Part of a small language model's weights: a variant of Adam for these matrices, 8667 steps.
MLP neurons of a small language model. Each row is named by its layer, matrix (gate and up: input weights) and neuron, and shows model dimensions 64-191. Each number is 500 + 25 x the weight over its row's rms, rounded and kept within 0 to 999. Numbers have three digits each. A neuron's up and down rows have the sign that makes its largest values positive.
After each neuron's rows, "fires after" lists the tokens most often just before its 100 highest values on Wikipedia text that the model never trained on; "fires on" lists the tokens most often at its 100 highest values on Wikipedia text that the model never trained on. A number after a token or word is its count.

L7.gate484:457497531508558483459469473517555529520490522525513519484510466501530503486512498500502509512489497494498539508458500524504490535468480517467531485528496466537498499517504485507469490510477500447504485533513525523493527438532472489481478462470474521518534507496533510503490498565526505482494451520501486505510521515519503515480469485540529543512471485531460479520496487464521521499455
L7.up484:476498564482502509558526499508524480498473483508459506497546456499490512498497468489475512542475494494530535470480518524460478525537507480479474470524536481538500490509525527454491463493514504485489496520483552487468528530508478483496482513506546519481483498509495499488487496530517514489483471577512519531528557506474505508473474496495512489510480480514460498482575523470504501522529
fires after: "." 51, "," 5, " to" 4
fires on: "6" 15, "5" 15, "7" 10, "4" 9, "b" 6, " 15" 6

L8.gate244:519514484466430420494521492459516515421482506477480496543512484482492480509442527489468514522519491528501487510476466494527512500549472516488480540487516490480470485512491526524492512520533506561514478493524512486504479519481471489456467482470493540502536475505473495514548484482473471494520500491485470484520500525523500478506507483465529493473541511456517530485510504538511531499485
L8.up244:522461493463463487493513508513521528475500508461528474535512492461443500456541463526537479515475499486502492523509516472499525489511521497513498510502514533571498549446509516504501516482522516469476461508484470507505514502549449483559517506499485479506503530550521507503534491493487516508489473472490495496500530482513510514521535465479526470456502502487505501487506477510495545487530
fires after: "\n" 39, " one" 16, "." 5, "E" 4
fires on: "\n" 39, " of" 23, " by" 7, " According" 5, "ong" 5, "ed" 4

L8.gate165:493474500480512480485498460466515528513481547483501476490513500518554511437513503475483518467528536481491482520501469557490542504454479547506501524468500513534495497539499473536513508488493531489490510509562525504507459485514471501508529497473511485492493564471471506494509482469494465493504457494452465495527482499507504495503480495526527510432477476533506473536497468557487493475495
L8.up165:488482513504511521505537486510529443493501487484499494530482452549514535447499482474503464466512497482495469498516502506477508504487505520498535497473449522535488485492499488483503486488495513527494521546539525495501456467497467505507520509481544521470500471486488477500534489501506471535491482523479463535493475508520509463503472510502540514457520497532484550513489495531462506487546
fires after: "." 58, "\n" 8
fires on: " In" 49, " of" 13, "In" 5, "." 4, "od" 4

L8.gate402:499503531474512464485550490459485513509481486465504481469490513435509501516509495489448471502562506492499487489547485430504526475531480542474527504471483460498523487502506499509469503495475496466529570491480520462529491489503490512487496532557469560479508514496479484479553488482472491493497502471519538475512469488495494518481481516485487496490528492536491468467482523511505497496487
L8.up402:454486499469464456475512499476523523480507504469508501502496476495503485505538503469487471499527562506451495451473517534480504474481483477471505507518479540490470501475511523483514477502483476516493521539493516444496463481454487521489498513475504554533495484534493473542475492488488501490498505479483497485533527575475482472499503519449503520530518510478535503507519505499572470516528
fires after: "-" 29, " re" 14, " un" 7, " Re" 4, " N" 4, "'" 4
fires on: "re" 19, "ad" 14, "ort" 12, "leg" 5, " Comm" 5, "ter" 4

L10.gate148:493505470491490516529494492490515557530486507549514492495495521519484481490521474534512548531508549518461519473501532517519496530537502503538513487493504483512509505499531442483476520437510463498519537476443502515453465509545522516568494499514489479548549532492503517473469533497497514471499524483481509495524475505489479520494475522497532502488528482484503462502541496540525485508504
L10.up148:475533453500483483480545488516537516528480531512487458471498527495492473451502514536495526487451478472505502528545468512504517508495483505492494488529506475517489446482467496510491502486541485475489500519487505477520465515510535532528495513536474491474495536525489480511490439538447519484484474513494524462475469452504549466499515541504523533512497497503545442530536466485456481529503
fires after: " H" 14, " J" 14, " R" 13, " G" 12, " K" 6
fires on: "." 33, "on" 7, "ed" 6, "o" 5, "e" 5

L8.gate406:503473435486524481529514488516518485497450516501510533474480481490521518470453516475503506504512470506476529478461499527516489478462505513464488491527549447478477511503538445479515501510491502505502539541466508520491499523529508488489525494522491519488558529445500508496500512500516495484516512489465491496521482524516486488502505509495541521485503445539476485485523448516508470475538
L8.up406:539491499496527497505490459484493498497503490494504556541524477492485496469466505513504487476548528499519533490516466483487524445464456491521470483467512550461487511498506501459541539473492538477519552480486494525525539534524448472441558531467459522433491507501491518451528498479511496496467532504511485505492481495492504465510499473473500502518494515494520509488520503469462485439503
fires after: " M" 19, " C" 15, " F" 12, " B" 11, " P" 7, " w" 6
fires on: "B" 12, "ave" 10, "M" 10, "ore" 8, "H" 8, "re" 8

L8.gate267:518529457526496515506478476508524483494493555512531472523466511493499459492500494487498504463478505510504508494492453520467538467541513464510500510561529551501522484536488526463511473499516521511539507483480519490523486538530485530499533462519521485483500440525537495500544511478496526524487509504449491484515494493501463429537543431487523523486503491520447498485501505506472471481502
L8.up267:496490486511532481500505532507476514522458524495512530452458491516507513510544476479468487479512438489530536503472494531487521429502494497461473522452533525519483512535473490497518506503441530495508514495463495482478480518521529508507534456552517533515505480499510515483537530514535523481536505481458519516507514455499504497478567503532507510524519511456495494511486505471485506485484
fires after: " T" 30, " B" 11, " K" 10, " F" 9, " M" 8
fires on: "os" 18, "s" 11, "re" 8, "us" 7, "en" 7, "ens" 6

L5.gate481:487559519534561480478553460472509506513482536463531496504487492508506463494470493478478520495438556506510515474490511531529467482514455514495484520450510441497531505477512527509490490450501533517521497500514516502479537509489486539526518502497489544483516536448507516514530467506540520497531503485481541494505515476514486519497484456492500517501481516460496471476485484507516520491514
L5.up481:474494502513565507487496488483513526494508497472494505475500499566472506483547486536493498501506531491478487482445505508481475485510509510493497470518495478477465516511501493510462472465489514498450459489471474518492542482504530485545494544490530465533517554491500553471497519509560520500506501484484512499510481519507516523543509491490484479509478514483538459490485496488496556506464
fires after: " (" 21, "F" 10, " N" 7, " I" 6, "–" 5, " B" 5
fires on: "197" 28, "RA" 21, "AR" 11, "R" 7, "ED" 7, " sol" 6

L8.gate95:511535463509456505489488506472538503516499473506516501515490502509434473476447481536448522502497535484511535506497450535503477479488514465498503501498537525492493497489487489499513533490467510501517494478512542526501574522511509520531493491551447520527520501489475549445529456485483452524510460509530494521501444516511498482519548445504490481508456488527509484487436521472508498484455
L8.up95:490443500486518487492496493482533538493485537491520511493470513508552494499496520484536499508492482458496545490495487512510517501427519523482503477507531461490426490541488496529504502470509494548486473525463529481471482473497489513497498491528472499499455471494511535501517527494509539502525513514492492503495492469495480495492507501458553520486480468489527512532507478541528501469491
fires after: " B" 14, " T" 13, "W" 13, " K" 10, " G" 8, " H" 7
fires on: "e" 27, "w" 12, "ed" 7, "ary" 7, "es" 6, "ear" 6

L10.gate388:490465555492459495489475488491517494455501513495550511507489493494497477457462509484504489460471448487552521510510515537468518513472460491488485544476533532501506494518548502521537527501463494544478488477546497495480522473528496477475503504467491496544522534535500539508475492519525495452489469498519429491499511489495497516479536479559558508467481479495536490454443511500495495467511
L10.up388:510520577503529470512505492478514481496479496488456463491500485520497502495502555454490484508458543490508446480541535502511541509521530511518518512500522517504505538474484520503524526511484538536488480535514478487505517495536485543478471499521491477440487507501491524497527469507543509527514497525501533465495448460562503477520508476510479488508499533513487511564496533484509501513475
fires after: "," 66, " ." 12
fires on: "9" 15, "5" 13, "7" 12, "8" 12, "6" 11